config.yaml
head_dim: 64
vocab_size: 8192
positions: "rope"
init_std_o: 0.0
lr_mult_qkv: 0.7
beta1: 0.95
doc_mask: true
MLP neurons of a small language model. Each row is named by its layer, matrix (gate and up: input weights) and neuron, and shows model dimensions 293-388. Each number is 128 + 32 x the weight over its row's rms, rounded and kept within 0 to 255. Numbers have three digits each. A neuron's up and down rows have the sign that makes its largest values positive.
A block is one neuron, or neurons of one layer that tend to fire together. Before each block is what it responds to, as a language model described it from the Wikipedia text at the highest values.

Description: Ambiguous noun stems. Common noun or adjective stems inside descriptive or scientific prose, often before a suffix or compound: soil(s), cell(s), social(ist), human(itarian).
L2.gate491:076137162152105157189109071192195151136104112151144111114209199092156197146115137156153118120121128161130122138151092097145121134129129137147123186119098207136108165133132106156153093129190171090125125102142114141113138112196134116154206127140154084080046121094154152182106110143086096159
L2.up491:088133106092091149089123123126149162106069165082113128108112157068176199113096141169135116144157160194146127099129074129075089156153147137117114161186102170164125171108159104119136163115155091070185089116138132155084129147163139117101164124113141139100132102093174151168101138144103139121
L2.gate790:134192120098108123172163134144161118129101118122114141159141107105080130099091129139132094094133153120128094149158121147166140190146126127126065193121098100100191144104091057132193115092099069127140149092111116085155147156168092126133177096102116155104097199154174178124123148111120156094
L2.up790:139112153141107072115186048168088129140132093129148111121159138153186153095142112140094199168188188112084162118177113121144123143195113071127165175125093149131102125136104129158116106149106109116124139098122076106094146098159143148148127108115072097088159107087135139157171141073120061072
L2.gate1232:107143171129138148104225117078129116138134140082123100136065077098133132141102156101139118168161228159167130110168115091120167129114178104098177161156154150144100129151160137184105155152165113137148157051137094120124199101116173116124159124098153143105157126112127142117140140111139114145
L2.up1232:130171114190119122094208149087112114118163158078145172148069153110110136129176125153147194153177222127173135150163164122105167107130171139153162120165133111164069128162109120152097185123200104110158141073132132113104185081176128139146187097174111162099154139064060162150163087106107135121
L2.gate1507:164120101156083152090157093123141105105139135125164069122097120129125146180101180137133091170159148176135106121185108191121139168115102116150131166170118146160094147106083185116079127175213046131115054097126126145152136116126121153129141147186186121093138146112071091144105048123106116104
L2.up1507:152123112125097129069133152131136135114105162092183098140115086136150103154102162134181084117178136172150101077183064166134116144117137112140136161162115168201153127070082162147075186146248040105120123068149085127116203140133161166131155148175153083108115142109093085148069084108099133142

Description: Fragments inside creative titles. Word-piece fragments, often the second piece of a split first word, inside names of films, songs, bands, magazines and people, e.g. Bre-ak-fast, Fair-y-tales, Roll-ing Stone.
L10.gate42:150142143130128130135147058094131141168117180093116108160127108157133107139120159166141110129134054204127124068119158129139157134096124095136102166092090079152140119111135114115161092186124095110147127177148159151125125124110158166111142080131143123119076133161157138137090195101145158071
L10.up42:115172147131174171160155090126131121174082112093111134090177081143142082127111128099097113161101074209070129114110168138168133145115162153118174111159173093090113148090126125148162109155166139089147137151136093085161153184132154131154170118145115079118105158159166143189122154110137097114
L10.gate164:187128096123095040140147104095153106158161123084151121102081076083135142101143061253136072150122125185105166152135128105130107135134172119100095181136088162127165092142207150189127113080128097159140140115119121121156123104125075138166118179128136103095113151140126167115103141099160083116
L10.up164:189171162143096099149091133184110185149132115152128166173086129097158088079073115136111123160103116053056128100084168103058150087146113131091087160146096135157111100073094101132154133117128127090160174141149179133138090173113112160144139149137143133103109161137151131108111145150123153169
L10.gate240:098147150133162089128128090169070122153136145114100112141140186166127116158208126160104124128108124121150100070153167151172144114130100129104136103154130117117082092112148115145085132113112076169130101134146106083142123170110128132158140130102140140097114150130138113096140199047120158139
L10.up240:189064103091134170113177090168097143148115083166163123062166094175085169152135164120051199173125114127114140160171094151144143124071173143118099166052103143178199183133132130117211111139179078114153158144189163114151186138140165123151103202148080120141174187178180117168140131045131087140
L10.gate248:112119116101108146082112160139167087121165133109119081080173160162123112128144126133109116180085096110171122120176154145173097102104143141133083123121127187122083185131124109194098123100103074135172182160178149108169151144168150154126116171085146167135108146140150089084094166077140143137
L10.up248:132158123161133122116157129119103093153084093144128054110160056191137107154149100113124133176116085183145109112152139110185208088127138140147099079159121168165096154101140126055151126123149119142094128198210135158163167101193091118114117108088133155113120132151196130093075084184120086154
L10.gate373:143100108108129111121160159120140157107088135134122177115133134116081113146158075198108129098200117099141160117196164145174146104201121082080135124179120144114121145117096138172117138140139086116151134134123103130182203171156170097147118137103085168136049163079147111151126078090131146162
L10.up373:111192175152097100138101125139116115099126126142170170153162133106131124148140114209086157086130166151173109075172134106151139105155128145051121105138112116133072123136126128100154098153164083103114171016140126154126126132154157144156130111153109127112117159147189149150120081137137194148
L10.gate490:143107170137147110102180099096079154120096165143094104132112135073143151084141132124108150104138094099143104083102164166171032136188128084180087118129131117156105130123081141148117076099168163118119139125098147136177151162124121215103109128090163053049172098112122139106097154114137145152
L10.up490:203101140145136090102144118143067123128154080172098108127168116115121140106144102089180119162157125128120135175130114086192100137109067103105079159148158144127148146129051131151087090122164165126110127136113138121082140093104120141184142119120182171142081122103101119129112116113134117207
L10.gate507:106159077127153131138128129158084104149132121074156149170051117154165141107192083111154121111129171157125095151124151117155149126095128133094142175116119130116154111133133093168130124120138067143103151182098100140150121116203067111117127102146110181090115097095161151126121130097113058119
L10.up507:095149075101137095154104129126085167136125122167154164157116156140136204106142142113099112162109163098136126088181136114138110123133148184157165126120111144117138092116113079161112094134093097119111147116076151183127187193202105099137166154149119112128117153187212143114119141137110137146
L10.gate639:112098105115108110076132081153097104094154153112119077114101152103124103115152075141135145146179135144104134073152179112103080102105077103062126117122134115110102125075104135093132089115165161111121210067091160106133183081155143145088075167159120161082117151197102117114120176063090129133
L10.up639:144169184128077131100103128098096192119141102129107117115050115127093099131138140142106134111123127078113191120098134166137138161121110124046166156182114111104160151094180078164109072148133132083097149090145124147160148158186192096171122114164142082128147170171116136136141179106173190108
L10.gate678:086075066071102115127105156081116088124153164146150086144128075112125139148186139114207181095137105119078139159111143125067178059181051158206144157171111179166187079144094133113152163144154163096127085171086164075134120123170102136151097082133145101091132118137156173148183164065129178164
L10.up678:155123137090164105123167170118109141103075114092154150121224172115138103063118139133169183078098148146141126077166149204155088089166131140142141131105176119120113128188123148112178139086137159142126113169131161174181191147143092106161123112099160138190136112059139124108090094110104147122
L10.gate719:067173091143129121151168080085099119152111115102098156144120126150079116160160131138201163119155116149093115166115110174211094174160148072102198149145066148191102141122150110164134087162113146181169073069126115112171126139125198152173122150158147169125098141147078153131134155098137100129
L10.up719:099150066159174100088148093061137136129126191100121084139143195152164112204113112172158104067129144122187096103100146170131080136123146118044115126110136110167091119175123137098132091098078187141200168134107132072141127145120138131133124168157139144134108167093119132130074111125181193137
L10.gate988:137102118065149143137150147144154128095155125112154089165125161151148122183113198115137161137149112107157071152105108143161151124127165114069134156115031173146060121094145156144121104197127163130194158142104086093132166164179148022055139161143093156125137113083077141096141132133123075125
L10.up988:190103097129109094132140110115109090123129154129088124177144165161174106096117120127114121114107151039091125139106087149157113175095152114097137119108111142162103134104137145131097118174087074132127193172102096133159117135139119119124151167162078159140151105049085113155144133140116089111
L10.gate1088:152112143121133107119095108111161160094147134238078081187159143116150052104131159115181124028113158115130112122139186133167103121140111138119056121128106146139094243167186127129107102153145128193097103092111126158211135169141142097167142150143122138093131129132154077133159131166149098147
L10.up1088:112150100157150099120079166085123138086103110126093180163148116147059108130128159162067099119048097126127097098169132157120106123122147116142136153099154090097151089114096124180109098113120138105121107107133154181115148155146162126145098128179153112140140158139070090055108104148154147121
L10.gate1607:123153139192104081058167122119087105102120125068070086170135151185136129079138141088148096126137085152133080159135128125145098137141112128082155094169142153082151129164138159112080117101110141203149153084120124156138099099109098194147084174150109117108115130146092089156097119193131126131
L10.up1607:075127065099109160096111130108108179153126118146136093110087162141202134086108157133197121112153094135143116077096089114123110133128121106131188128109153136147156101110182128100088155149153144131171142122053171118174092096162094136119132153131197153143134132130138094098092112156147107101
L10.gate1608:115099194051122145065130153125097126119120119046079181201073201141121071120161194064148185095088132084118169100128118164153122101132142133108100158119141073177094123076065099117173108133127144169110126139144153097141143125183112105103131143161135171106114099056119141143107178131128171116
L10.up1608:095140153126123115141094161111170137119151093104089122114149147100140090079180132097119163131097099088188172185044078166206134138128166128149126129109168168176092148155114152128104110132099109115113143105156121140184141119141124080137105138138092157132117054000108178117123150118117087132
L10.gate1646:153063119062113066157098146060090124128170139131081119146121150176160126084157161159123064116087117150080144140123095101156080187108156130130115145123133131145165123130095122197147107159170180121162105070129143098182128138121159137130146167097132114130184136168112059091143158135144130130
L10.up1646:053070101103138111173146159132123128156162125128146118128099176124143090143129131152141072082131154156157146148125069109123080155099108075101146168099160116116113130175068157114155147212186130134149110090101109090133115111142181115158098171123109168105094101121163104138140157104111118155
L10.gate1717:110106156145142144146142086127094154145111123115156119150168115137111107142118159140129180115113103137184093154104113102156169206149071118143099191137163067118038091115129161138115149109137148145134154146121082194167165141143136138129131094143146110112149112148064156112162126087063104160
L10.up1717:126091180160109125117127141091072087100099171060196115126087132167149163123196103140157099100103150191102131129125093104127168184131183126160108116126164148116148130156129087133160100170159129166135124084195121128170097090172137099147167110126103137133109182105130092098133058101078161179

Description: Transitive verbs awaiting objects. Transitive verbs or their final word pieces, just before the object, often after to or a subject, such as made, uphold, reduc-ing; also of, to and on ending phrases like because of.
L10.gate128:119113176114127115161129082122088168052121136148130132181115153152135177159117089129141112088183118093066142173128110137073171000156136119162136135087099122127079154053106170098110168117156099104113159074108163122130195126167115097166057129148098154119099144106098172130135138170159091151
L10.up128:175117122127110125117123138149141125176109203149115120134084160122139076161130127088082093184051110083141125118130194122105183150154104162121147122125119137092141105090150120129119105093111100095106165119086143133172110112142107137190067132151145110144163113108103111096077170102090150223
L10.gate566:146128124071090142072084143103120146139161173111143067126065061117140156053179142166098107160142106163136134153159128086051153120131116164142079176141114066129156157076123157154109148156126191114176103119162098146122172109153121131089129085110071139174145171165177166096127093149106122087
L10.up566:112089147076126125160084117089078141131131138107121140129134134117115122082120150150128085127110121172161132071109122121107107142118092145134098111094101106127138127083162099093142133104081179095153123111161137092120123083148083091128076148091196190101112142151167076117097122140117110097
L10.gate676:140119102097101174173105075166112134129152138106161144137139116175177177185093197168172157150144098153136118064122151092120110126153085175128084157113127096154129117095099135032123124186081143045163088155094122117155070066125119136179056113134143172148133082084098116109092138127141101049
L10.up676:085138077090087148164118093181081195129119130128166111116123145067142173167173188181100047132158100191176078129123136089071173129125125186080084107092134101088102114102169141109141120182104170134195094157103139143075054106122097171161057128115165132133135106146155147037170109081155169067
L10.gate694:125167090133105158150083165111085108099167140128095111113162083133120112108147137115159114125118103099148136050123126156122071171146094137173107093121149117117177145151109075108086149152121119074109138168113207111159114085156162118168134151162172177153090136080123158114091111152063113100
L10.up694:159086091177096125126096077179096132117127133145111137133145160143110124136138183134133116143139102137147100172145121132115134119162138105095102138122094109093208094113133092128104116135176113054088053083110113103140124078141117147071119133075138085113148194098087132115132201167122150119
L10.gate746:115132127154095147122151094084142119146127136116166206123134178156125120164131145159118102175103124107130101180086134112147048180156150122204122140113172161082161109120141154125157117135103124170139167146103099119174091105126070113166115132122095156083181141113119125052136217155103066079
L10.up746:098080147113130092142126133080175197161174138116078162140138156150108155171182117179125104106215170166122126091122173183123112136186127143112154169099151107143147113174137123124131118101120134129132149146146150132079128130119096106098122185108151141162133138041178142165082185178153053117
L10.gate847:141101136112109158092117136139137120078181117157102127116102153191088116119127117148140155144084085144124049135108084147126103119136091122115190089137151128056163129169123110070179170145128192157113142132120157055173122077104096096113111128090084170134141123147130081071126122111114111129
L10.up847:126107143096106101101128112148099160067110183103135155117085147159101137078157092142110117070068152169150161180162115112073157133120156137116077156069146166159149096101110096101072100122114154162162147114150149193094171142112135135107084156087107091112142139177190121168057133130154171173
L10.gate1017:149160178122163115157155083088169131059171086113147159136126113145123154104105136171107125069111171127133123132125101038145094076167115162097109178112151123137189198106195187058126081087119136097125141156139133115176101139194137162142141129170146138126187129141115126095161140173121134173
L10.up1017:138102144178129109111151197158081143132118099115176157137088134176155148146187121144145139084142118100175109132135197079167151043161117162105107152101165133188116142198095150137137099100104185119123109105099131127166116127113093186111136170100137169119115129116082149134165151136139149100
L10.gate1035:125037129104135151116157130151151128110127118119102115158074146151121122170103157170173125097064159119159161124077164103144111141169115121120159120091164102133174126091122085115148112171131155165140110126118144096146089107065086135118126093151085154155187141196101068091183075056150110185
L10.up1035:129136117116112155086084136140129130066169093125130118133188061113097120108116168106075153046143149132166142139139111105099169072153111131114102119109077125098134116169118099100121152072183140069109173135147121108172088140132124128151134117151204085108117208152067071096194136123175141083
L10.gate1049:150126141145114120148089185139183137162137120092116101101147135106135174219119106117121135156108150135099106134131076087064161141116103101137163172048082090122116085144180145108123099135201121077104129181199076152151118112147122119106136112147115192080097166075115109121182200145149091105
L10.up1049:148081113173114091150126143106103127106102196105094140182106090109115132087130131140121100146125122181196073174114118154130115100071105141113138099088141125118175088116131082121120112104146061130070119149080112170169127117096156127178095043137166159125152146054102110104184131142148075136
L10.gate1059:117116144121141132139158130140141097141166068121089147134186148148168174126126133071148139136123174163154134170058141161159102146170164108167148117121147130099176097109130112171109155133136100063114133116151120166120128175105148164101109083114131102108139158111158105070095136114092129167
L10.up1059:068134129114180126144082115172172114143083128113146108085103176126137128142119060096154088100095125186094103105123137121178152163202127191155156135089149131162100059126145114103104113146107115051162122155184122178142120125132154156078140163097165143081133138119106098110097078093112115101
L10.gate1069:161147157158102106099134167159091135000096133119097120156164143136111118077172126141102139097134113079170157108170136123182126061129182081127133116189125068142108135081137116060128188181165120144117100150099121143171107124113135145133106141120110154185141122136109140078107141110112161101
L10.up1069:130061098134112127130143165192116121091068151109103184164148191182189069096130175141107160112087100099133165107122157122070121084168121111102099156180116097091076120098159181143062124149131118099156117096120157075164148133145120114130072107086091143137108115185104151096156168093090088153
L10.gate1285:066169071147135146098169167173144106184115132154132095135127092148143146114172202198116096106131148134142111186101107099132172120124140177098092168161099123104120106054110167161154192119117098162057191107079118185121117120155144147156079129116127121112136113134095145110192170128170135137
L10.up1285:164125089123137088113159165141067096167082149093129123133130113113148164181131180090146129093149136155115161147097146131164090060096119128149160108148092106119090065117122120109106156115101124090064142108070154144137112164125181152116082154145097079132119118113153102140072112217095071148
L10.gate1355:101120104127108139109095124140116124098197159067127114095130149167082162082095152144167154120134143140122109130077176153120175165112147158102118158137141115113040139109106159136067174155140091121062138103120136091110093135121128133211108142129130140147128135093101115099101131134124170057
L10.up1355:133080137102067117134193124166138117145131166111170181073126143137133101139217157088145144086143161048104168131134157111063167109144202167113153122103106134101089099084091144135169173117098127047130133115068095180141107149135092113165146111118094153110057065109152092094119134161137139148
L10.gate1416:153140081103141160117176168130099113151123077133098111109085103154110106134153171113119107127138154149113118153138147108130105096047136160154080146167131129163097146146130183165066172148088104122092127136092141174112091177076145087157118148060119152098082157171131125109084145108104093097
L10.up1416:131125179115161174152095129176178030091156126137106105131150110124112075096126158153121135115186170147110066149097162092157130118102137096129124115145151131158148135065124135113145191145080138095139096214118155119127187113138159163099167088116123146115113167160160104140144084108113105136
L10.gate1490:148150087170145119117172092132113110069093160117158093120084157162130143092090143112108057170119157179126101091094109131098162138127143120111096116083109077149179165134165114112114147143178120179129119214121122146173136062035165129052189128071095166165204138086193099123147088173055150114
L10.up1490:138122158150121146148124154147156117168093069081136157177161174144123083181144169136212149142169119138119090100059108152132086131149126173120129100134183110136046073100127143162131111103080126128118159163134108171108093153200153175145114102134124057197117176180129173088153148110157109127
L10.gate1502:151124122088088135077109119093093136086132102148175103082142190168165125135136128144139075118194142123136153103120122134148097139146148101142107098171150125108085173159124109092081123122130108140156134112153151057153144073110150146147208055124131165143160116152139121141127116129159185137
L10.up1502:116136122143156139091137127176098127203130133136135140127162162156168172144159124086148169116123150114058128141152119202127121167165135200101073093116168153114150159124126112162086106125186191107149147085208156117117157090125164148122103128092172097138076101085146115098176133174149139133

Description: Inside creative work titles. Word pieces and small words in the middle of song, film, book or episode titles, such as Can'(t), Tom(orrow), Devil'(s), Butterf(ly).
L6.gate1028:122134113113086084154137077121054133066115174079060173143159165148110108109100142109125148082144137099091103120138147129154116147200190150101147136123125158153179140088147144153165104075101136171090099136143132107158183108111145138087164118109095134148119112119130168158098145091121044168
L6.up1028:173170130077160106096114151095151129063130145082148149152113185150169070063094128127162127086130159132135120136114145117141102183139129169079140122111101135143098101112178156133133090124112070138090147176062130119131181120124084134153076114130124143175113108122159150147125110133167134119

Description: Offer, provide, create verbs. Verbs and verb pieces of giving, offering, creating or seeking that await a following object (of-fer-ing, Provid-ing, Cre-ating, gives), plus object-introducing of and for.
L6.gate163:110138119126110160126103108126090128102081108089170126105100124099138188157145080135099081105094155159165109114127106162093129150112102161140118114126158196089099139150111124184080127132171114094060087095122061129143087085166080192064147099136121099133123182114121120123131141121107098076
L6.up163:144136103131104133121101115195110115146148098141144134112101108160169173171130117150117123129073122089132116128091077199137095158130086222129163118136104156095156139078163105127092150096080128101125123107124106129153071116186140173091113115091122111134046165120172153177117144126116120109

Description: Clause-opening "the". The word "the" starting a new noun phrase, mostly after a comma closing an introductory clause or appositive ("Topeka, the capital"), or after was/is.
L2.gate200:125110052131118085116129133152113121114081129151097196150139134135134135166175142116161114155110128157162159141108142180172185165153180099165119142122110135101109077154105107130164175148137095096158156181108087097189093118151123142146136163076108106073151182094138153079099139083110168153
L2.up200:144090095109102122125117112085065098117116164111143168170124109125113105111140094135123130121157128159129105176104126135067152113120130050141107082078151152114066131144152147125110120161181084148106106177144152095074156145118131106123115148148087135195148137115129088084178100193138134115
L2.gate429:159049094120134108107055121128123118172109148122140091172128149065174169136181149115067129111113091104161116140128170115154171111130151141135032177153110124125145098110137142146120158113131089153149107081103064104149174103141176146154119100105148111111089156207136108147165086093116072095
L2.up429:146058098127112106089054133122117125180118140135125094143073132071143163098143135140083133077101051104169150137121174107147145125113144117147039152126067120137125120092134112134124124121126109154150091076121094060151167093150174131135118115127153112121113201178124114144156082092100072090
L2.gate556:167134062142159084088165106098130107092089165178117189133100092150122107179198087151165083159119154177166136146080206226150160113112137095164140130134083146145077106106110157148128217130105100132110087154133122072117149105120081153095081143121093144193127164125148151116134096124135198074
L2.up556:112078139121188116129132135005111091119075163169118135110135129107105092108165113165177101167148168136198127106113162198121144133106119149142103098136084177103064118068129140136119155123199145142148119153157166097134113116143099085084075143115139115188125138149149184109114134174148146084
L2.gate642:114116145180122155085080076133103088142141143140106067135131126129137146119151120120148046124133146062125166110142114147106088142128125111144105107139100090175123154183212128157132102160158141148157094034156116143119065123105112104077118118088122108159171104170151088117117143079088149108
L2.up642:078120071135130171115169140081158103154151110197116116142085093139162185145185140097107114172088142170109119116077106186159157088130149117137178110142161136102068125141070148105113166131105125110150089159140123125109105156147079064149031164176117105132165135139135133105173143066124129095

Description: Scientific noun fragments. Word pieces partway through or starting biology, medical or chemistry nouns in science text, e.g. lympho-b-lastic, pro-te-in, mo-le-cule, m-ammals.
L10.gate9:088110128138118147139146145123162139137079117150155109125136121143193125138125171086115137141034173150153099177065165099060096165083101155133045133126143119176123126125128126171083090143106103083073123159072071051100132087080146077151178174101193180076136135117170121161102210161075106149
L10.up9:175172121114176065180129120103059192090119141109144104176104102135166127137141151114141132166118131144141151133115127118122106103115050136144060160159098142156181113167162147189162110103147170098120122100091091165116087115159127089130111138165145173161100105129105117126112106127134129138
L10.gate147:117095129140086107140085157128121129136173111105145114121140161130123169085131107101125171114085097097141135112109126084197126178136094046093115171162158116105143077109063089164142053116134090074135114138131109113167157129188206123078157080129121112137209125102114139144138121102150110173
L10.up147:133163098114090070117054134155105169148148118057154030076136149120096126076084126118067137121142180120166106095182176145113107159099160139104191114081149090128110179050133144167140104107134127159094112124048137147090154150123101135141139182078153126105191086105111087105107091090120150136
L10.gate209:162132145111107166199126190174127134095101081112110111148130127112187144141129142092143132149137209078172117127141181134120100103141122156195154136120099115120202092114115139137155119119156129126081042075149104153159141094154135092123047174109115139158113128127092135094137135141110155206
L10.up209:181110110142137141109154190119170143134200170133114166200137152111136111127155179153126128112107186103213099088127117110119152089075129183116119165133062183099170170141186150113149135160099090135141098122109137105125107134081113111112142116092150137172106125180127087078132104059135110176
L10.gate229:116104142133109136175138133144119144118129074190147119078146130125126182177185163126170206204117162084125163137089142046053121166131114127129087159109080132143146100182093110156167114192179118155098171150159087127182138133072126132058145137111126112151116136088064141098127127128136133178
L10.up229:112104117155109102133192088063130122149168114158100087098110182167115116178056166138189095124073137112101139158097150104042075147146123163101124140135154129212125063118160107102096121119112113113116119146152094163116098106146126173076183148127130144153124131076145122101183125146052152165
L10.gate355:159160172163102096152128121112125083194149152138165110087130134198179161176069152112181116163038200123142160087128127122115124153125145155180116152102146159142071134149161110139173076151101129157048170103112090170123093118119146090069237101062109108092192092164102088126148168172144125170
L10.up355:124096124161115088160122196138162132162153067162167088140154152199147124092107084087123112157082208141103141118118117081121103144214141118191114193153162121122112100147119089107120108151135146140086101137153072135139087133072114112125166189111148159125090098171103103143125073144089144157
L10.gate449:143119106127071121098123096142043106146116142101134087125164164088143162106116176106082157176181099119108094093164146146092127129126118103170145141062133142111157168073195116149136086109179130166095136117076121157102118126176088138130153136104207201093157107075123142128136120152166123132
L10.up449:169122133176092181125172124162132101143115134137130092104086192119157093097166147139182143136089158142098165069090116176199123146084193095090112169142135054152127120127172166147157097129029127099149104153094109126133247199122092120090123086168094156138124075172088118142177163151168082190
L10.gate640:174157130204112077100157177097108137142136169121154137099138093131132111089125125133147122103130161088128124150064125063142137102195114153088144151137158103180142110128079146188093136165145134158085155156076099102109144116152123122139142148105150159132139188086110144132083140161094136163
L10.up640:129151121136126103130134157123178157168146136174115123090179163179120124063183104132141083091116114118159144109109194095081157146099131145124106172140117119170168120112129157175064070153104124206135203118088092102094101149164159137113116146060170153168101127131103137130065138132214192138
L10.gate670:108072098131107080119153153151168138087214128157173106111039108111145218136147113185123082148189165154147126112133210112088217159101141115120110150110117161136122054115131194164097123131143148124110094115093107128158073081184109123106107152158102154080122153147158102194131104099118068133
L10.up670:106168155087112130167118197105159125089165114081156138076097144139190197131150111117133115102126151130121144139204083165150105165117134127096156175156135118167127073097062076084115082105177093186140116111072151132102143141124141086135154155061069114141136183163149172125077147154170128116
L10.gate770:069150186143163086156100179096105146193171083116163088112192149081190127089124199048179137126169133143125095128168106127140171116128127135126127156120110131137124090144134173140150079075151137081116106175130132101112117105120119143137080143089077104111119114179067119158097132128179089085
L10.up770:113113098151100123158135117158110183123136047120138104108143083055148106131100133086120145152114102134137102110131151076095097163072171189135102116071179141125133088142180117072056142159154140162116141179158123141128029151143173083139092141083108080149126071098118154132110170139074086161
L10.gate771:133137106120142057136181147173105119183116091114170123163124122139112110144141144081148148174150163085091156109094068161078114137124130112173101165122139138159118087125127139104140120118125122151172124122108100125142089136117071063078179135108147175078110083140123175122124142204142146189
L10.up771:102119136101164123048139152141121148168117090110152094100110140152197180127139119110096085176064174113099119102117107099132172147130165071146121185106124127177145173108146103177067118123176121088158144108104123142185148158101159065122121151105143152108118130154106129200130077167093125147
L10.gate935:078126181166121101141107089115077154159089090098091147127130141106146160152057193180149096059117112070095168090135133145153119154163082094191168111105175121136116131121171097190167127134091171144119058139140064078133104181175151161120103084211113145119123157094090151134176073137124150137
L10.up935:190095170118103134149115130176175143113067113087094125144144182058085117160078127142139167134173144111096112131143111207157173132155079078153091131165132146176141133070126177159165112087100151179133070162115104088110134180134099148152118085089134139111096134113154129116171183120142167140
L10.gate1102:099112126108137144112176087149081134133158218109110035089168131086118161108174147161091115112169168074136099172120162114132090134138156094183122195136142146153146054136108132112091163128131144038100098153145139117101070120121148128100156128092221174123066112073158138190168131197141117117
L10.up1102:106077136136097109093169180101137117102142140163124164147180159126126119130104151125070135118146183138162153169099132125126162124125092172086133143115116071144120094179116101132132139114144110109108123166093156111141139141058181129115130118068177164107140098145198114139149084161122113174
L10.gate1171:062083175180098128171103166163172158102144139212161110095059100150135119116135103119132191131122203148108110110123153160140181151088153171102093128105141088095162137164086137209109088124162180073131112071129068154138096173111119162160143110162154151128145127117109174110115146101101160110
L10.up1171:110072126142124182144109103097163121078116113126141107123130106149109116161187155098115194120127152080160086162115119101144183092097171128124146134123122095099145116167163107158135122152154110061138146081119079103116128133128156076151183108166128129156085133131066076151122141120156115134
L10.gate1457:144138191146124118078136174128129092101170135109138093110119142128146181111138120160094092164115106107097133108167113096098178200117130178117117092127124101135158138187077148114147132086116158177120121144087134153187129087063140065089146185150127116110100161095154118098079137136106113129
L10.up1457:152184160119144077134113041090156102108155143157116120105134094113106174138135106137117102107054218091149162135114108059118128150136130087060100144105140084188164116135112091135139081047165124143094129127128140130106123084164137132144128067095103169104039097122114095152114095061150171165
L10.gate1616:141154182130088155112135170139145133133157135139148184188130147157181119205062109197078140131133115040171121097072122134071168151123163158126053150146122079137143116145139127166087060171126144164200143113099057078102173159121100141117147171086111167096157100134087113142100123181082135183
L10.up1616:147121121094150124056163172151136139141059136117137093143141145104060087079124127096153174092151108134181107159143124150091117127147070131150120165135088132124114112097097140075117083141121125127121109109111096149116137148129089148147172154131178132072101154097122074147168138096141135165
L10.gate1714:155141139111134069081114192101166117177064141130095122134157138159176146143122140153102151149114091095161116120126116131063138144177134126177111154136122113061152146126092093173157149181125115138142132072094123111085135105131133127144191148081132129101122117145164149172127183142098134130
L10.up1714:110116097125110112104120161076182129102115174147143129116123168085099153160162128121117116099121108090093097144110160110157126115097125147143059167127130116090145130119123047116137124102207176175164119159140158128036135183132097118141094149167140120096129095161126145185095151138131194106

Description: Capitalized name-start fragments. Fires on the first capitalized piece of a proper name or title mid-sentence, often one that resembles a common word: As(bury), At(las), The, This(tle).
L2.gate161:149131125137187118166178099080127144145174147099173132125157110163133119139086126113114148171161146130185127129136123159072172090192158117105086111171158157122140089131180133149180070143093174123075101111174156116154182133114128082120105171091160099138147161155112152101175132098105104214
L2.up161:102122078141219110160134133103129137166131172178102116114129106138131066125117165072106107107131166082106142104127162155098131107069110147132157110113146120172146107116120117147142073161139144143133100158118118125117128153134140119100127175116130220131154180099099113078175072127163093172
L2.gate450:072189112095177158162160080096142154086143180177126149082163091156110091142114100137156114148133156075131110095065142131095181095201160107095148133151107132130082125086117089121133126113130118151131137135150092103114144109071134106065117155137093145159086198148098103097155092107093156152
L2.up450:142179177107127126111101099088185160102137112140142172073093052113163132155102120121154088140146146097130124129164083153179166074133119092137105136176142135147126132080155120085118127127114139093116052166098122093150136099073063044128103144151067110129134139204113091057117102107104120164
L2.gate617:157092083110152134166120138086140151133144180114082035127137164075126152093107109115173129093169173097126189108079101170152115176156162120140114052153162107211181167137077127130114110131137155156111128152135151103166096099158114172180177107065124146130151074177093149070070053128121167131
L2.up617:117132086118173136107110150095159114151144150114104118128145188088103104111133147139116139060128120155159139111054096194141136149169127131113128114128158150167119155124108132140167112124149141152118095129116179093100103126134130147142152160134148109096135124091167142119121092137164162114
L2.gate824:098109136129178082139150127103129136131082079074086146141096046177142131099116132140126157152086179151139074094140182124136117109146118086140125129056081141217070152123128138205168088132062138150111092101086131113073092152114136143145171182146161117120119136079127118151107123069138108172
L2.up824:098173169137164104100140157101077117160121107095099144173098046186163176067133172145120158171153138128152067127117169148128096102173100103104122119088159154148087142144170115174089086165074135201111109071109117137106134168104171087138194164128130066142140140117117120132096150115142085166

Description: Mid-word noun stems. Inner or final pieces of split nouns, often plurals before s, in biology and anatomy text, e.g. te-pal-s, te-eth, e-gg-s, vert-ice-s.
L6.gate542:083104136142112112134211151109152094108169132144064136175139137166112115111171137076134127126053144135132153115116134142094119161106147136120112146114103067106161086143087090163134126076109076107071159149121187141133134109166136079079138125116094170140099060093138147124148177091083132156
L6.up542:063135102159151119128163094112159071129163127134150115124132150176165088108174091127175065106135142126161145126207118126125160128158114100150098196122170098102145126117044127117089092116175134066092106153079142134169108142097156089074110095114047138088104112168168081129157134127152176095